From a checkpoint of a small transformer trained on Wikipedia: untied embeddings.
MLP neurons of a small language model. Each row is named by its layer, matrix (gate and up: input weights; down: output weights) and neuron, and shows model dimensions 0-63. Each number is 200 + 40 x the weight over its row's rms, rounded and kept within 0 to 999. A neuron's up and down rows have the sign that makes its largest values positive.
Before each neuron's rows, "fires before" lists the tokens most often just after its 100 highest values on Wikipedia text that the model never trained on.

fires before: "e", "k", "y", "id", "her"
L9.gate282,194,204,304,249,278,253,220,170,235,217,211,221,223,133,287,189,174,193,167,164,210,233,177,171,198,201,205,209,189,215,202,130,198,146,204,255,221,256,180,266,270,191,157,226,191,235,165,183,234,206,211,192,241,144,190,204,256,240,149,281,171,243,151,207
L9.up282,183,214,258,198,262,165,228,233,161,165,251,247,183,184,192,199,144,233,227,218,209,189,271,230,232,200,262,231,149,152,193,210,257,165,148,239,272,246,213,180,138,164,201,329,225,201,200,117,246,159,162,178,229,185,178,126,197,165,244,160,204,192,181,158
L9.down282,206,138,264,258,221,189,206,177,232,228,179,182,190,233,198,92,219,209,152,244,241,231,182,114,221,173,125,142,249,220,263,157,191,216,206,189,241,156,267,155,232,225,276,210,232,208,191,242,161,200,181,263,187,228,178,135,182,186,191,229,123,166,212,253

fires before: "es", "t", "us", " ("
L5.gate398,128,177,163,184,187,192,219,183,247,197,228,145,205,251,235,230,273,212,181,120,193,148,232,221,216,237,253,181,219,218,187,266,168,174,124,213,168,250,230,104,190,285,167,174,217,156,244,139,189,217,275,144,201,195,213,203,155,180,159,184,228,108,158,224
L5.up398,248,286,191,250,271,231,236,196,247,194,234,176,220,147,253,289,156,208,174,249,204,225,182,166,234,140,217,230,152,158,237,160,271,208,116,191,233,227,158,206,196,259,216,143,177,201,210,202,190,209,129,144,207,237,215,210,200,253,179,160,206,270,149,112
L5.down398,154,196,295,205,248,277,220,111,210,225,141,200,184,226,141,242,229,227,166,140,255,163,203,191,234,172,169,172,232,228,262,281,207,278,226,205,184,217,209,155,164,207,210,211,251,168,194,251,177,234,230,183,222,252,162,155,210,221,181,199,190,186,165,166

fires before: "–", " by", " |", " in", ":"
L8.gate219,198,204,212,216,211,169,233,249,270,247,168,200,236,208,183,230,203,167,155,248,174,194,165,276,187,273,138,197,145,253,230,223,218,217,228,168,208,188,214,204,223,185,228,154,212,198,140,212,141,215,265,226,179,173,242,183,159,190,186,185,199,231,168,214
L8.up219,128,307,132,128,235,287,284,219,190,241,166,173,237,262,214,198,177,179,176,166,215,225,255,234,188,201,215,174,234,159,218,257,200,215,181,222,220,148,121,179,201,149,272,165,193,191,134,237,191,249,128,164,204,136,183,221,222,248,160,160,208,212,163,195
L8.down219,196,168,224,276,193,235,209,162,233,279,189,224,233,202,196,107,230,214,170,247,157,241,207,294,245,213,69,230,246,250,212,163,230,165,249,142,231,201,240,115,164,171,161,207,244,194,201,149,223,206,201,242,179,191,225,221,167,149,208,239,231,177,203,89

fires before: "t", "e", "l", "her", "en", "s"
L9.gate0,234,177,240,237,228,206,191,199,216,190,151,184,202,187,188,221,206,147,277,159,156,212,163,208,263,151,276,262,197,140,152,128,227,212,138,289,207,202,180,180,185,189,167,174,181,257,253,162,218,204,224,177,223,135,187,142,205,210,184,284,148,165,182,208
L9.up0,134,145,195,298,237,134,157,176,193,164,171,247,189,186,197,269,212,242,199,185,170,246,131,217,159,323,186,249,223,246,194,150,180,115,193,186,203,196,228,252,213,200,197,143,159,218,232,223,208,206,222,221,252,183,191,182,205,203,249,187,153,188,185,217
L9.down0,185,151,170,259,201,150,162,221,213,176,201,196,162,193,165,236,256,238,183,123,190,162,170,200,133,246,214,274,256,165,220,175,190,211,177,164,221,192,171,257,242,170,189,177,216,176,271,177,306,207,249,236,117,203,237,204,194,227,256,176,161,217,197,184

fires before: "il", "ust", "ess", "al", "or", "en"
L4.gate191,227,160,195,237,165,199,176,135,246,161,149,140,192,205,170,230,207,254,202,223,245,138,161,174,169,224,233,195,257,223,156,107,270,210,236,196,116,229,195,172,117,176,171,191,237,167,194,210,231,218,251,136,223,190,172,129,128,223,172,138,227,215,226,212
L4.up191,197,243,243,172,140,197,186,237,190,180,205,248,153,186,292,233,151,210,200,225,230,196,166,186,145,181,222,200,168,198,180,203,229,190,265,267,196,166,141,234,203,174,196,148,175,269,273,252,183,218,257,178,185,110,213,232,145,203,200,215,183,175,161,168
L4.down191,183,187,213,239,211,182,264,155,168,121,153,154,229,251,176,195,200,263,226,219,210,185,188,194,226,246,229,221,261,148,146,182,178,165,173,209,120,237,209,209,156,184,180,247,210,247,224,177,181,242,196,206,258,204,169,171,187,165,89,174,194,224,153,190

fires before: "es", "ard", "et", "s", "ing", "i"
L2.gate81,135,197,156,247,166,256,148,130,233,238,200,156,207,203,293,187,174,197,177,216,257,212,149,187,216,254,226,242,285,169,235,215,190,228,169,195,183,214,121,190,183,210,105,193,261,220,239,248,202,179,208,163,250,218,144,188,193,210,152,138,237,193,181,198
L2.up81,206,207,203,218,208,183,210,235,214,233,183,162,159,175,246,182,190,268,216,181,216,168,215,255,225,271,190,254,187,239,158,290,247,153,185,112,201,173,273,234,180,207,237,201,163,215,179,181,199,139,128,248,190,230,189,216,238,180,161,235,210,192,201,113
L2.down81,238,188,208,212,177,213,183,210,261,219,165,238,165,230,156,220,208,167,171,274,187,183,209,283,202,185,206,149,232,144,230,209,154,227,169,232,189,207,190,194,208,236,115,124,209,179,183,220,169,269,214,168,188,177,176,214,199,205,204,231,246,165,236,183

fires before: "t", "g", "ed", "n", "er", "l"
L5.gate45,176,172,268,261,169,261,185,253,230,195,174,148,192,192,217,219,106,185,217,298,205,223,207,230,164,221,154,172,185,265,227,145,264,140,192,168,218,248,200,227,157,178,189,196,186,135,168,96,261,192,144,206,172,200,278,200,156,146,185,144,134,180,246,213
L5.up45,166,230,248,236,188,215,206,238,221,160,208,152,185,189,229,215,199,205,217,148,289,161,199,210,189,225,221,233,158,202,172,195,226,197,133,150,184,205,218,164,261,240,219,175,222,257,202,220,310,243,217,255,111,197,204,234,251,189,179,177,145,212,166,164
L5.down45,161,214,197,186,130,244,211,285,157,243,197,211,132,282,237,170,185,258,191,140,202,160,246,297,195,231,175,187,184,219,195,272,183,146,155,206,175,212,206,91,193,185,198,233,237,236,179,242,186,230,251,240,199,177,195,178,171,195,229,181,231,191,121,215

fires before: "1", "2", "3", "===", "y"
L8.gate163,227,171,210,232,249,171,231,197,232,131,172,217,183,276,200,183,252,231,221,265,168,183,208,199,115,166,209,163,185,174,157,209,127,182,130,208,199,198,239,242,170,150,206,249,219,183,218,238,138,239,154,169,160,120,228,236,204,134,197,227,236,139,169,212
L8.up163,193,207,202,243,147,149,209,238,218,214,132,179,231,191,193,242,269,167,160,151,257,177,243,226,206,175,237,195,219,185,243,195,178,254,178,174,100,207,211,214,144,251,145,230,170,224,212,180,281,183,235,226,132,177,181,124,245,181,248,226,230,254,131,218
L8.down163,247,211,111,220,162,208,215,146,280,190,246,238,204,234,123,239,223,191,213,201,272,214,158,170,181,262,186,156,215,203,134,247,229,211,133,215,217,266,302,130,218,176,217,190,251,221,214,154,202,187,245,216,194,216,172,175,204,166,239,198,166,276,188,166

fires before: "ing", "r", " th", "v", " to", "s"
L2.gate129,140,153,251,250,188,267,215,182,192,244,182,172,156,175,135,184,190,208,207,191,156,239,174,162,207,207,253,215,191,255,216,241,206,208,179,216,185,268,165,152,138,168,158,158,205,186,184,286,187,235,208,160,201,250,189,241,190,194,269,165,179,257,270,225
L2.up129,186,182,324,220,258,214,172,184,207,236,185,133,226,224,164,200,166,234,212,203,158,251,164,199,213,205,125,196,183,249,203,182,210,195,253,170,208,164,230,199,221,259,179,264,160,135,209,136,236,169,251,191,235,197,200,148,265,212,229,140,192,188,227,184
L2.down129,245,235,193,188,169,169,185,244,160,154,184,126,226,228,238,179,245,192,169,212,172,166,159,265,246,171,184,229,227,163,181,188,234,146,216,204,160,168,211,191,132,153,167,261,180,228,217,182,139,201,237,185,284,181,137,210,193,208,238,185,196,183,244,182

fires before: "ers", "il", "s"
L5.gate348,179,195,149,222,187,218,143,210,204,185,198,212,234,201,205,189,172,228,144,214,149,213,243,173,207,190,199,184,156,196,250,157,300,193,214,199,173,191,227,187,213,174,156,167,227,133,188,236,174,177,232,175,147,255,184,117,215,201,135,238,230,262,212,123
L5.up348,235,240,295,165,212,203,250,260,242,126,194,211,212,232,289,215,169,226,297,167,236,247,122,210,181,187,251,208,145,186,164,230,216,188,271,157,172,161,179,171,203,177,245,189,193,159,193,142,176,226,173,159,240,230,207,155,234,179,130,220,263,150,192,143
L5.down348,162,239,153,187,259,137,220,130,192,170,207,180,152,272,169,276,213,220,203,227,214,200,200,199,170,170,253,200,216,176,185,178,268,230,115,181,135,214,150,169,179,164,196,269,233,184,216,191,133,199,202,185,269,186,147,268,240,192,154,268,190,206,168,150

fires before: "e", "ed", "us", "ing", " the", " "
L5.gate270,167,180,182,224,220,152,218,166,213,176,228,183,243,183,199,220,159,199,139,192,222,280,254,272,219,167,167,282,181,169,194,220,267,233,201,188,166,189,204,201,181,203,222,227,245,219,185,196,243,215,207,182,186,118,239,190,148,166,166,164,235,199,252,268
L5.up270,197,216,251,177,250,252,187,218,216,166,200,173,210,148,194,146,184,320,159,198,223,247,279,242,222,225,173,200,187,186,201,227,264,146,155,233,234,114,215,177,148,241,205,198,195,266,170,178,157,222,219,281,209,222,213,182,117,227,226,258,212,202,202,215
L5.down270,176,250,171,159,178,213,155,223,194,144,275,199,249,168,208,211,149,224,178,286,187,281,220,279,244,218,140,157,247,171,176,219,172,254,209,178,230,172,113,237,244,224,228,175,194,182,125,181,249,152,190,171,181,194,217,172,250,297,211,258,190,184,166,143

fires before: "1", " C", " B", "2", " \"", " F"
L5.gate18,203,199,219,216,134,115,215,270,266,156,159,224,135,194,150,234,256,187,234,158,248,189,189,260,208,194,209,177,200,296,245,159,212,215,219,240,248,261,170,239,196,242,178,190,223,174,157,199,182,149,145,199,204,233,214,229,199,192,193,212,170,172,176,155
L5.up18,235,225,146,216,181,137,192,226,232,122,145,131,147,211,222,197,219,176,188,205,201,213,178,218,228,172,269,194,223,214,251,202,245,219,227,213,229,161,205,285,235,216,206,231,191,202,197,196,224,194,219,227,105,152,213,155,173,226,219,150,192,177,159,208
L5.down18,223,191,193,226,228,189,202,201,234,217,151,218,268,195,159,263,238,287,208,154,126,211,231,208,204,282,186,207,223,170,180,227,153,261,160,229,260,230,236,153,172,224,225,114,229,114,173,193,197,234,198,214,138,246,215,119,254,220,214,129,207,213,200,225

fires before: "s", "e", "ed"
L4.gate162,138,118,216,201,263,238,161,163,245,226,239,197,202,194,226,219,158,202,204,167,263,268,208,187,194,178,172,252,202,213,248,218,260,127,167,239,174,195,162,181,160,192,145,198,252,230,158,211,231,210,144,214,222,245,214,288,219,197,217,206,184,245,281,208
L4.up162,162,208,238,247,255,182,219,177,180,189,155,203,233,178,168,160,191,263,127,201,241,184,199,218,175,229,207,206,118,179,174,228,233,134,167,208,157,145,217,287,210,160,227,213,225,189,207,177,269,154,171,189,258,208,191,252,252,219,219,164,127,180,259,179
L4.down162,207,195,259,151,197,151,182,183,171,139,222,132,157,208,264,219,195,221,159,217,131,203,195,232,192,181,126,168,160,248,170,222,173,214,169,198,319,188,147,156,152,175,273,175,196,224,162,220,198,182,247,167,150,156,233,149,214,106,140,233,190,260,158,235

fires before: "er", "ch", "t", "ers", "re", "es"
L9.gate68,91,246,200,217,235,203,295,172,193,196,280,198,172,203,276,170,152,155,214,175,189,177,228,216,197,197,218,188,135,262,185,212,144,274,246,170,167,226,185,198,276,219,167,214,210,182,222,130,155,254,210,180,220,180,221,165,111,268,143,252,138,220,193,200
L9.up68,140,243,193,165,191,188,166,222,177,203,187,135,243,229,212,241,184,163,187,263,155,189,233,206,184,204,232,289,169,251,182,149,163,203,162,182,179,169,150,249,233,275,217,151,257,232,118,205,207,206,192,148,266,171,209,145,209,291,171,192,193,264,213,144
L9.down68,198,184,160,211,261,229,258,214,218,284,311,200,253,220,136,165,156,195,256,216,164,195,304,250,159,251,141,209,184,216,209,248,215,197,200,208,196,228,239,140,231,228,114,221,203,184,199,168,195,197,201,273,224,146,270,175,235,175,210,210,116,195,243,235

fires before: "n", "t", "s", "ra", "nd"
L4.gate41,219,229,251,215,206,185,173,233,239,185,261,237,281,210,217,240,180,219,221,210,155,221,199,251,132,216,191,143,159,235,174,200,158,196,203,181,97,152,261,188,145,221,200,237,219,236,162,211,136,263,289,144,215,205,197,169,176,184,158,214,224,255,194,184
L4.up41,267,196,196,197,189,215,166,252,177,167,195,216,242,283,174,240,287,249,220,160,192,162,209,245,177,155,171,221,254,172,164,166,225,210,208,195,187,152,178,196,206,122,226,204,264,202,195,162,183,268,233,146,211,279,232,178,224,218,76,205,179,293,169,139
L4.down41,277,113,245,232,230,204,263,296,114,148,252,172,197,240,193,246,232,178,135,234,204,168,239,148,231,187,211,237,243,131,226,190,159,263,201,213,232,168,172,205,140,235,193,268,175,145,139,203,143,160,218,173,234,127,225,233,257,175,240,196,212,153,232,183